{
  "n_layer": 8,
  "d_mlp": 1024,
  "norm_eps": 1e-05,
  "rope_base": 10000.0,
  "qk_norm": false,
  "attn_scale": 0.102,
  "init": "normal",
  "optimizer": "muon_variant",
  "schedule": "wsd",
  "batch_tokens": [16384, 32768, 65536],
  "dataset": "wikipedia_en"
}
MLP neurons of a small language model. Each row is named by its layer, matrix (gate and up: input weights) and neuron, and shows model dimensions 256-383. Each number is 500 + 40 x the weight over its row's rms, rounded and kept within 0 to 999. Numbers have three digits each. A neuron's up and down rows have the sign that makes its largest values positive.
A block is one neuron, or neurons of one layer that tend to fire together. After each block is what it responds to, as a language model described it from the Wikipedia text at the highest values.

L5.gate195:509489572599474477490450435565487564484513505497565517526458541442501555481540591501550521499502495535544510522423477533476477502468489543580561473514518522457497507513520486494554462495531557468514443458520489515449518481515425512421520497499442533438473453507603538543521515544483487517496505523486464501494530498530559485551573474511502435483582533470429477425533540517484490491529
L5.up195:472584529489519475535474502482449475546514492496433504455532526436502457497526561525489476500487507459507481471533502491449554494502528520446532543455503516493473469428491545490536516545424516499565451451460521507467534534523491490489576517527443548509495486629482499527509487496519577549508496551465546472514528442458546465622529469461505528545513439494551517535486459543516522503495
L5.gate304:509407518489455512601448527467501459486519477496569431525538443540474490492494525517465557549489438487463575486508492485536411514479454543564589503522465448483472453498426518506512517557499490538460451492516520568494498493440463513502528485427505512476475505482524560489478569484499499514482506455444556470456465423525554545471466441503562479548542553464434495450460529454518552487505
L5.up304:479459558524522479426493508526496513481521460513495498492531395502473386473504484452492533523502523583585456526572528543493477504496425444523511489468561534577436516434536470513472463459494483574536494497457462547448470450575490487526513423541490455542524511510443547506536547503521517467446442504527514490509470492408524508407455528480583540525511543482477490510550429527421573505503
L5.gate458:493480504456533477536457496464456456552482471549513496520545427466485539497427522600472463573444598590516518517531490474455504486491542473477511556451461440528488537530501492531428506551509495527542514450533527487535466433570497584496518512488496420452552459523519586485493509505583502461452484521593516420436559440501539520408472501482494549495501471476449496524543496478479485516498
L5.up458:499434536496520516506591461480462468521505497490450535465537424521509473457542537564570574504514569517411466527552452475520489461539481520555493499514485509541539419500446462519545533514448460597528519518472453471525468519550588485457485392496518474465516462544492576484533549481504517503564476479485529505438476443480560542530543544480493456448514490478497513487452458467480484529469
L5.gate580:499508528467478513493475477507412405464521569497458469462531515472402461532519522508518442560497507517472536441390501457399557470569488492514456441506429493496527485453475597483537459527536509460510530507489550468482392445462440459568452461549504474492493519460472492525502540613511493498486493520522539491475529475464459472487574553474560567520491465546582493516544495599506513567508
L5.up580:518516515453476482490430567496485479435530551489539609472514524540442508446575488521495518503491544476488475464474488515484517551501530454608462531524475458455484456537491478442528433441501465485480454465465497510415520526512490491535510544470554584521537492462541543508512503539531523574451482472447493506408509482532467579583502525465530499525457459468561497522489485481526518537459
L5.gate661:536519502525499510481454507492528476457479477482522532435516518470541535492502481453562516543445391518519508498450485494547525535526502490534491455466529516457520489478478495500487452567515462496466441490481526507407469512429509498539472516484469521469611450464472584441485544505550465517422501558517477488505499564445534500540496508442492563565475466488502496523460528472583534493492
L5.up661:516470491492483541459457489518493612536502547493532422510572443462580419466461513457473542492494489465579435523496471527519507538538520464476444484539535373522521474486518490527467461445514492475468492564441568552486576547496474469492500502439486484503420502556489587504554510465532556530506419535503531468568552479486473555499460513475432428520565458489491465525514516452460517495537
L5.gate837:470524539492503531504554506515455558491486438600496515428565534495456454511445505477549495521493540550580549489509492464487497507540524524488425529504508503452511461473466528529503387500474554477547466554469428513500438550489482463528528479480513506426483482496496514511501527463517538530552505460517511523457556507497481437465527530457466495559436495441504504460563530542519509480533
L5.up837:512469497475414562518435470515536516445513441599463528547481501546502505463459515429529435528528535495489476555527540474478552531497557438496470540511490531464504502502580490538456526476505563524491491536532444575510520527508480521530467523471446508441544528532480580474571542434523517477557487566528528479472468531434531470466580445560493459539546512480485458530476559505578525554575
L5.gate946:467493473467480417479429514536476440507483494543608512481517449443453512498559538538477470558530446536547555500465493491528514473493481489537510510490435554509473496416466527542518473476491490484522512475480517583496482490480463584488459561538552542503527419524551538590520500474515546507434473529513453510515551508430420480523552506544497526513496559494502548513539535477508525517488
L5.up946:479546552464511468526525500498469485481482430476541470386464443420537455543562505495480415562507467413541521576558443506550483480470594514541505545494445494479537513510509479515481528553544509525498456528520426470490536489535493507531476515442495430516451506543469521564533551470473514471572447584445443472463482552477499553515491549462490598565514532553518518493465492455458512453509
L5.gate1005:463538415513541476512572525455487528543465566519540446504518471488536553521543486475591474507446493512516563504479474531541552461505505424553468528433500521541564523508485568482570389500504445455575460544508514515512520470441546480462493502406528546488454502443541509490490494585463591493456538483565567500454487530568546413461507517551523472536484492445508497432511464529475452511504
L5.up1005:531504474448478476459523473486512543529494499563481514423556467485452477553528465469470532547502507500544490489499569508477477590520547548432483505508469468539523456447501487532469521520553541404505507524493491485483441453504446556426571510439486481579514483426495511520447548495555534448573434497526488503517450516521460544536451536505566572460501538500514562551504499496498463448550
Common word completions in quotes. Word pieces that finish everyday pronouns, negations and adverbs in quotes or song titles (every-body, y-ou, n-ever, can'-t), plus unit abbreviations after numbers (m, in).

L4.gate479:452474518542479515490535520504421440551524541471519512424443477513458520424476557493556494473509475511471513525529491528509538384369477513446510432443543533475511496550490529416494472458465503477450541472556543463488535532474454503499556502447558496465522420498548453503539451501452506453457540457576498507512538526535536526454479505515513384468576466572475529478500442497441480535551
L4.up479:477543431549474454496515497484498501565460465532513519455466471544519560466471531516496494531560560499511476509492499496514530521478481542469540471379458461481490576497441459483581522520555513458499496551479569433476543547523454541454545528493518561475518517416492522482563464526533450543493443543431503533443524530522456521445591569485536466545533512554469446529517480447405533456537
Infobox fields and word fragments. Field-name tokens in Wikipedia infobox lists and tables (Class, Genus, Country, Source) and table pipes/separators; also mid-word pieces like rel-ig-ious, acc-used.

L5.gate154:509477426516551517515512500466472548443426543523483415475512453461547510524514503463482520587456445635486500551494460531516550494508478463480579431458558494474490531523505477525523487485553478564457484546422545543533518529495550521492512399563507498405494517573512520485471510525478499595450482487535472464491513511458550481526513516486555490413513517497451584558531484530535559529514
L5.up154:527555480495481481464443508496520507522456529415453534468468413535499577554497510474445453471595427500490543530514520511480543505598467513448509465487510499540487495532478451502563494463516415545431449515522552480517541447474504491469505439501474514453502581489569551542453562527509517569496466495512522484532504467497517487462537479501527471456476474517457532546547514483540503492476
L5.gate172:534408472447520459424530488525490461500462505518469503486540479547526450539480472448502519507547466571532507542551460507457511483543543523467478447487494590405506489595566589532481469533574506444434449612462552551498447522507571590492501558543520456494509467536526550441595481541520486509481552527520574510485543423501517443535462490426468505510389504483473463518546467493515451517502
L5.up172:552450481557523473563408486492534511457518521441422481445429458555560494535473498517413545465474469552621519410517453501510525525520553504405466441568565535458459470497577506506504478480503555436487509579486542472573433488486523527458449548544516459482512565476485506544528502554523529558499521477446533541518494477414479492438537515531466544573446485543476523524466532568537446559484
L5.gate313:490451452585535561571462491526467489525529602501457455453575479486509490478465513516426542520494512548524556491449505519512541468523508463551447465587470576497480425454491513514547383517557414525489449509420542506526589503536469462479511469537527467505514469452514496523472570474511624524486469498468495457536466480533508464518537502494541484508541497523517486466492475472543481526510
L5.up313:505518485507473501505543504531514443507467526572459501455595593533532534538475412560469492490472482504521498526551527564535565470503496494449504468514466463477489548454544510524568463527550471481432402548402516441546508486536539492517486468456507514554530560493483487517507534453487465552494486495467533400478526539477535448508490530535636529489556456412480449529473538516488492497521
L5.gate430:491490517485480535525477524464502511463480560467447442533496501383469541514481566487563503483493547576499476534464473585458533482509480570518521445497520490520463478507402480505464477509559509506501477523410494461518519495474563502492502440502455462447492456552462542499543459443595471510434475516494536419542557438496485491549522539502514496465503459488491495441608478499454506476519
L5.up430:549447456529510460508486517564462506471495426478516550413490548519490501471459518523486436454552470518569476495497561572480453433511455571489462510494499481526478517472565483528541450482430509467513539454431512487589505427446527425517474474498518470568553448562499460457570423483438473554534511524490491484534539503527518470521503509449534500557479453479462447493473531428510510476605
L5.gate436:504468468417472491494546477495618530465513533504493511450529612519544499483487519459516460566469532559563541566553444513466534522478460506471495504438475478518481419466464489515551452494540455482432489539538450475504480477588482481491522449484508476505477449475544497419499477539534507528451477504422493528618536520501541467523464521486558483499416487423468454511470426565546510451492
L5.up436:539519490505479438540505466488533470558471495463484505535451535446430506517518503512502539505531416579489539533488559537498429478545420524494454554582470541530525478490469496470529496408486492491429560487421497488497480549405488514490471534556528488401559568512558520429506495477488569438510534466485466495528528478471481489525491528484513509560451448451452551473497506503485547459486
L5.gate591:512518484495511502455498464485421528455520539483453474513479507506448562483534521536477494580470482539526511486569504477406488525528518523539550500498464506504570478435567452529481512527480472455540434541533536563552546557520495552516533435433512456434441537533460453472556534494505491543471515478450541566447541479458502510554469564471542499448489484466469497507549527422504584561514
L5.up591:448477542565497449535475553507554492511455517473471480483515472550504479504507479468495536484429541509474476537523505507502508406499518593476424519472455479521555549516444489570525522490576474511475530480560532461443533519481545514525558486461501541446510486578502513515435500538522571476453509466553515428479530521503544458489522534443465431481450466481471528553427458562533498501520
L5.gate693:535490495551508473474554473557490557463468512525476480612479444460403538538518498520441417512499517509478502500539461426457581540522440453478477437428499491466495406466459465467576530548486426533504483564466520480513458469487533531560434486452500571513576556470489523520487487467514490474577475463490526532467467535543457454459538541464530514494487497490532546470517535538515543517524
L5.up693:507501477547567519449477542483534523498437474465543533443539555464520546516477526471493447550531485577476431519505513519448521481508507464470476499557522485507422452493450502466527524533561498561437455550479476525499550542466534454575424535516527476495481565523493526532427515523519437508523499582484542587526478488481520489467473511445543593469485469515476583462544510473527435437529
L5.gate987:506463455559622550578507489503509527545462571456477514530527429516486527500524505503537485511499515533476473529508469582537445404483489513478514454464465506482411490527503603513556440454520506537438419555430519508515467475495518538519491449582473536466542433533451525480441489545501524523436522489558554448432546478522481478545459564479559522439515461384520491513512438472475499503539
L5.up987:523527504505567506509573506497493494450491575437462462517488526440443537544498533451527507613502518547498574531495470518503549578476418514516478401437550523467505459511470509450474490504469513516411466536486521528565479484481533415479510434496560529496540554550457487539483517513455461524519495569514555441534463464503528505523458446540563523545440462462438510492536441577503462484474
Split verb endings. Final word-piece completing a verb split across tokens, usually a transitive verb before its object, such as conv-ey, persu-ades, pred-ict, requ-est.

L2.gate78:543477532489503461467476475470455473551525493518528559501515481523542506566452513501588453486414507478540519466535453562456479515479574536479443502528512496572445450539498561512457550484492490436432569455467502461431402483473407530423553541506455501553542482584507489512499478440487511610529508565477549470483573481507459476494585457500494535479469534511485448512489457503505570429414
L2.up78:496529541527498454496490573487537465492538481484468552504457398488459474457432478436538513482499452415512534482537460511470500443436533519472514444511504479448511504485477533528449504409530534471478516430413520456536507510478441550453468536483399589559511436413453548504513491412483480576463430537545494484524510453468542464460531464533489461529474515518524431467556508463481462498520
L2.gate432:452514494431531557572468450476492485469489468426457565435385554487495541534531548487532507477433502456485486530514495449442459486571472497484458490537509419516552468490409526471494514512552478565455521513480498464519499474492500544477540528519522481504444435511461532563570542496451457503519574442514598404482505538461459537520456483489465549512505531540529474505463470470511485536575
L2.up432:439451517461553493551534479491436537489536482439493506449494536510537538498533583516555475508418485515573503571528472457477532483568423536520517507409528526523488475515398508500509539533532445549482547414488529461535475492498563537525569413556550450495476512525444545510509497439490493514539457475474505464459514542496512538567440443445499516505477508547502441525560460419495478452499
L2.gate440:537513439518498477522461540473476554475567483524511545511486475539480488508462554518503475527473523542567544486514431546593590590538541468548476413498492471461512437520522518447544542493515596497556518565500500491504572513565448480467512499556517458508554410498470549499391455442482450468521547526475538454535545507441478503531535515455487458520522509468513458501523500518583504529525
L2.up440:513527528487536552479454526502485528457515555533556555469505455467447520555501498448472504441527476523471498496507467475507498560455445525463460468492509458533437496504523483413457463478530479463442432529523534443405576453448433566527497489551516501566520460495524458555498454515460513517504550495519400460550530431488522507450503463583507518459466456429502482554529546485484465500463
L2.gate656:591490532519480518488553488509544477378524441497561476497452517543439476571448566483493424544488515499519493538485500573466477495543506480502586517505502459524477473497434510480613514494512580497515510477533552429541452529606476591496469520500501455516526452459526546497511508475465525501523481516493565505521502455398476506566575564470523550567467553483470460524507477518523449502492
L2.up656:499467568478494497454466468488558435453508456498469504505524516590516481541566518531468416511505541559511470482533538555469516457484519570466453504480530484437447493615455424526496465513489493501540470484601429530473534509468512528464485475476485522473410495425467469510580478493485498494520514584502467463576588462402430476558539466511523523544500539465482446440460522545474519551505
L2.gate883:448497533425503468520549520523443520477508504514562504491488520571485454510503476443534484492472540524477418488469446562587506485451548526482501484536521506471586464478502502538589541544508531565498511509414491519431536483496504470456445444548468447467538471442566482496499474508515544506559435432516457511429444443525544481486555496502516536450502556478519509512528547537481457436518
L2.up883:487487521513520452445474506514491492506545519498503618498562484537480471583488531492548478509556544531481472468490474587555476461557527497501530495510513497518448490449458493557475511546468521551482513477496503492544520540505510533454502446538517498560507480485519467506434582496507502575606557469488391505468492454495503467452532520547575509479539533485535533491482497438549552449472
L2.gate897:417539508447511464471489508509559536421437525494504558476534545562517450415591465492484421471513521527491507555559496422464496534451531527407502456573520521419476508520504488517517509532494616514463456502475484464608505537461459489492504516525499530445523518472489510467486573534508466546491547591459471423502551541511529550473525551538451517547488454515502481496515480444510471536423
L2.up897:507499493478538514463494446532492466481605508443479448479433463540429458582518587513487489518544498510520534526565447499593485460429472565484598506492550446534543470557488563462472447485509496497496496469456493484477455576499472435478454533495535444513466470435462491505507468480454570457497445550516515491471461451441439447549537474520474464515502505518476472493444453505461475564581
L2.gate944:545551496487426475501453453580479470548489442462602445547512485552529500493472555499491485530506455538488512520553489511461456554449520504508473481470456519444495474537520463476500539532513466500444457529556515471561596494538514494468470473446519520572575421560530494457569570548522488551586506503497493482512608463522440491552524529545555486452496481502494455480457485510503480484486
L2.up944:535458482552483455511488519499560417469498498512523587482470437509514424507492502496525459477490551453476525523524510500461535444458496557503399462560592540488520486529494472464517517503481459495435511557522526542553455486535492460494511524549477549511500546495492463550477504433543465462543444617494468447568518451448500512447542442546466452554537488485528526514398470509481516523486
L2.gate1007:542491512471538460494475502506475476514500543452429511526483487493426394549454570456546534500455527530531562448558521538523574486492437563451483545519576508525495545531560571507478530528553477518498546489561524443482534539492451509399512485517534602462513463519505571557523591477476490481485467476485472511495489520504432529549548499525442467565544467517488470514435571501478493529513
L2.up1007:529468527498531533495529463497495454500505502487513479513468533488465472478512494511528500501586548556441498404559461490486497547478536513490493536528517546476500490470521550548524455438536548526481490552556458447487545424589548468507476461499480534560489477430501465494534584505524532492550520493509441453539516504465452511525498545534463483496499496386534474505501528538436472480487
End of field labels. Last token of an infobox field name before its colon (Cinematography, Parents, Preceded by) or a title's closing quote in table cells.

L4.gate988:463448419559470487585478464468443434498584439523506502466447517483474532496522459482342509501509465529512505492507512502458506452513477472454457484468546568493498476543519470531539599489475539563461463513524513529450402425481516483498524550553570514530549532514540522535542457503531536460509468505429561451502566441556476549489511454510513584523575431481482510428500467507469484486495
L4.up988:500432530556461490469490537433496462498511515562467589517549442494489528503529508488511501439575562453513612525556511573497450494521465548499482493509568531559513502465556456593569448536478393461422533522427502527516456502520464504542469544512528456570507496494546512497475470511483505466507533519494490436532473486571512539551472585461472563478452534545435441512515573525440563486488
Word-final verb suffixes. Suffix pieces that complete a split verb, mostly past tense after a subject, especially reporting verbs like not-ed, estim-ated, st-ated.

L5.gate45:524409564418444537503473468423529470497425528484534493560565400505548524529483440479439460489443472513555516492462634485478485479461488421472501524479491484516515581514513549491564420558485515496478527545525518523455526529500422479413502531524556572521523478569550625464584508464580488494453462525522473531484535556447445523467498487514512591489520438513488516529540521529523586493588
L5.up45:473531516545572483495524454500521438562486526518465447460584523517511525495456464456497526516525415489475506524484487483510453508445471474504497432488437422478554501451511477497488531533513510476514472527524589511551547452508513493472541478524543462493544556502466519517471441530463498526548556506484542462438459542501510478482571504495498513566493452471541464548496520468381521474503
L5.gate124:528503484507469460454470489493495494565453498448460510543402539512501535513488537506534486478475539445533452521540463535542522568477430482446499461492547484442519471480445569488494572458566513480416581535498455468523518480504503546527464511513470499524530470506507531516532432557481463506507567550519523522555479451447517426521501499505552483473500526522525606503509511443526589500498
L5.up124:515482527407526564508507475434471560505559572496498582518510538524467503550472558392500595524579517499564431525570491502513525459520444467427512460471508461429458532486482490504484565515520560471501449547389477539530521440515460534494465580532487468425516540536522460443458495496497503509494580524500495502456456540471479468514468492434519498488476512460466528472468518371532474469538
L5.gate257:516500527575468476497509487493569520510503425530574448544557502506411568484515557484495431425438551519488518488537478506581440548519444517561543491434512490515508538589528536402465493451492512470553435537545481474494475429532511557508498490528490499528424546490558494471501490546514530520432456541480522483439534501524451505519448488570482523521490478441457489529493423521490479505546
L5.up257:568499514486438536535508539443568496548527467518556508459477546528484552449395360517504483484531456467545455544525474497482527431546506521497521524532544440496557510547501499537516604466446496539529480500458434489518479456502497561480512496521477548447458523520533484485561506505479442519431516566489474577526440509542445490517524463509527467528465511518458513516478530497553472522489
L5.gate275:445502539525473571504482482433472524532503522462486491533445471513479437556491491582483512451507524478533529525502540503510487484522424454547501483524482460514426461404467461490553483469612466475502542470520468479586558585487525528520463487478461536486509526505503484459501466502563490525480453531615512537562436464514563508499503479425563526477444477532525497531579468511519498490614
L5.up275:501535552404467527551476473433483445491466474444515562523495445493507505438537536572563412501468520455538462591460598475502486461476522537475539443559522511486484404509489472538474499523467493527472490479519398515488473583500467458546511496506504514527483525535492485449502415515478407529513506525442480486474524469517519541562543574495483457529524431445513496460535522493507529473495
L5.gate281:528481566518487478506513429477466541485487530450486552438434549500454526443500524556530502577528462461509436512518466522490479436493473515539489562468480452476468494450445468460482511523491511479539518498505478520538444530518516468482535546475472513549540475433550503556492481425594550487445536582530492615492481461470517529564489469535525475490486502402569510460530533399497526454505
L5.up281:468439563492548509506531530506467487500484460458486511492506537505412469467508517387558469496528510526560479526604481533471530498471477546568503465504600482513501489433533503492516533538531518419447461512502503570572529563477556425504438478506447501516510545513481478489401511532525499461476480547487491535505412543527479517519513474442518503478503443532558511564492517446481506461523
L5.gate291:537513517526543502487443531499529401469540518462522576525456500521489471553462493544479509479534441561469486466517488521468513515479521480578530586492516458500511529503485457507478531543575463532541453498544511534521424501558504504542477452546570547554494450432508552548538449484540435470450443526500478484493487529512520437547564431491453502439483471528564512511464457525444478599455
L5.up291:530531574533445439503512513519477529447447504499547414482580503442501503513437545445492510462516496469587492461521591464535516507444427468549510519499494532576455519578479462480556524527543511592517452447482530455577490472600549478492460487516529459530448531511560550483509482427455553481427546547544506519524437446575472490586575494574483461484538513438516515489436515498537456566407
L5.gate347:504532586550473542552420490464503558517516532448514482557594470535545504515490508556573530462454528483536443552477483484465481497402490557487560492506490521416443518521443508539465529530472509454526458537458492471416505528578528526514485414453474518480443472555567546504494496444551524551507523482459455473446514528429509533519501432491548417493528532489556531499499535515491551501529
L5.up347:468497502525517505532513559506456477556554512468577465489499461482560474404485510493589476480405459517508490486515483504526449474454530512478459489513498529466440460517481509470451428531437402528455502479468525507510468529498475550437521586514519487460498448525469539489481462540480489552495547537481479479467474583508464515526533473507507431483547443450436499525483457498518470537529
L5.gate405:493504543541509486558494471507527555516485476539527466520551515509483456426540497511527493489540554493543563514542542489417479455532508502575481529439474521489388561509542523497481549530594494565509458582473432462518507521596484558482541472475570545419539473523532470612536464484454516538535527541605517458550473512496527436538475507496481509386550578508543508515522469474467533451457
L5.up405:527380502503427469542483529516522520478506537501499467506505553497542486485483454471524527493482546537489499504529547516491495502487534490512552455478554537559482539591426490461520454458423465535464545486529504459466461523596442523451490453540511501472469532457458522475476505508518570577506528549546484519469507512511501468488501496509561427523483452482478445601523459480471453479501
Mid-word fragments. Word-piece fragments in the middle of a word split across tokens, often before a field colon, e.g. Dist-ribut-ed by, dis-p-osed, Dens-ity, ext-ens-ively.

L2.gate48:529542528507518542530488547466464546514466449510458562481480499535519464459559441433497453507475554511590557550422497515528570519498543477466497515474474431420475462447425472435498516511566507503513505521546508484560550533515508483434529517477478488518513496519552473515501474505451452464490469552504496484520464550458532488597422487481512533579502412537480588520453446518557450487534
L2.up48:502523544488594555459505555473512453483559545493557506492499511424492556451548499481494508587536479535628558488503517572526540408475539469487477522431505399467522476449451536491502499546484474501499542428478484488507481533489464437502496443493572406571540521468483471523526510514540510480430453539462527552502416452510508464466486445536546505505478578558508520521526520472530472486483
L2.gate97:508533488496465493526505516507426505507574524454535509440512486549449456491467508562548484501465536436521436513437506416514580444484495562489529489588503467484556467458433549428512530473512524491511438525491512550493480506490569518468467502417443471467573527526516406531538507505543407446500534550542561496516518538530493436510479501533501524477473496482467455451434556512507498518528
L2.up97:477468466426508490444552651523481559450427571459471535500480557495528467478499526536519456483501523454563519456547565469483565514565420561519449435436499550482554493496547488506473481526522524516487581556583514501495544439525464499515535473551562445495408484548482483493480473548504580451510427510483557488506489486524521516524541482475530425507458468468499500497554493479472524478491
L2.gate270:516508451499485467559477491540479480452510479420470531504471482493545566515533449495458461502552558550525518484536544498491478477508514505489534494455504461520509508534546471556483530467530540527498460525480442546495478435564485415575487500517477490568572550436553462499463516525513445417534505481505480424441465545498545522475509527516471513542508463540520478461515603493542436428494
L2.up270:479600524475484586490518493500498396526507455453541466517461442500496463461511458493445476493580458497526558498535475526451473480473513494449483479309483520554495516547554549578510516487511562504448466471441506575573534501476496487492495525485557532479532458526560510585495475497521539565526477455562477496476478496519543487437449485537506526423481490562553494529493451483456455468565
L2.gate283:542528531562495452525544494590505467499457540601528478517513529531439515548417509445481507468507559497446486504526455482484518577487470472537464569506513485477518543507478501508491503463512521535478499468463523488483498441497530420500552437575479473475536484392500486546497496565505511484501577535463455516463496524549521460502478530488550550536464422416442526483450482492481554494548
L2.up283:525553469475532511461549515407463496460511550456537499489497488482563488605520533477503460476491490527512492541493493516463559523408503446455526542605494476441493493462469505484473506436527484484481495402542553486498542513403543495472544482491520457527473532459489549476476504528542515482462583428541575584495428463506504521503473522448582465514528519546482535410469478495463482543460
L2.gate315:533604417529419503487525508459511513485478523542494519519477515510527489484516549536492601470534479509527472470452463435511528544503486491523489527445440551472532518517488402525594550496515530545480533569454565530519430456458563547513512512509494565491505517488543472506417464436458452492491511464519509491536519490545496516500500492451559510520489453480544455428521503512536513510518
L2.up315:486552463470501552475469520527427523415528508581477506508508427484480507468504489490450498480529489546488503510504508494494516550560442525478466501440560538438522579497470458451534505488506438454519522471538507440540493521497535466594520530578545572534521492503558591519513445495530558507529557526404559507511487491518553460532578467460522442524394459539482469468518547479550572427504
L2.gate539:570493504480549527495539514511528508495544581454535501521476506499593472518518546491517511490456469502509506455560488396578516508507437468485506519429473507445410533500520470541481397481517564486537432486477538486523509459438528567518481472531461429524469513516454478457530487561443562522581523559615486547550471474513459490506484464501451458590517413467543524508486517513559421487515
L2.up539:531498512512483510509531562500505438595455496590500511484503486518546474528499547493531474491450425491503516491535578471520474515451441519526480557430484515498435463459477540570494490508452507438419525514525520483485486481453578513537491548527556525510462509574489515543472508488450457486526474465490517452465476515504523500509440490430465476488460434493487516505487482496506516457490
L2.gate981:564565486433530560513514561404466414468452494517490442498502480406535512501484463514497530471498522559508572439567508478482522561559468486527500466443535512451507536517538601475483446534574549464521561514472460472526464494572510581465484415519574453480587582514445570409440464563528480525443505549483498468577499447552517465555478545541471473536465515461485514458533502500529527469462
L2.up981:580513463442528559493527483476443427491518487468530495559578450506466562434462517513529462400471543539522496509540439425478484503513498501487557428450535438504465491533541522475484596564573488532526527493552553580557441513511567493428481510561506538448530503452445588482476570591525537534532563467429555503547499456486514406539534517509499455602461505496495481467536473552471510503550
L2.gate1015:498537497427521467492475531470450504520549491537510492571472557424519460520516584463467530494507579517482517509599507548575462462512481463464558489561507495530472454503520532566499463488425575538497433441532480554495544476515510406498533493492515449490439531477513441498453508540470513493512486566546460470505553510505498527595471502527494468532473543429548432441501476538514430550533
L2.up1015:569459541468507493373525559477501512498590463493448486588495510495521516502525504512521556502510507500501491400480556518532505506480511515517566526505444440510459459512544503509530503488503483571438463450501533462551489462504556477447502579515519454531524500515459453479470453545493507562534464493537475482515495477455496583501464515522456352502506510499514511476450532516480453438454
Split-word suffix endings. Final pieces completing a word split into subword tokens, mostly past-tense or participle -ed endings (turn-ed, stud-ied, origin-ated), plus -ies plurals and number fragments.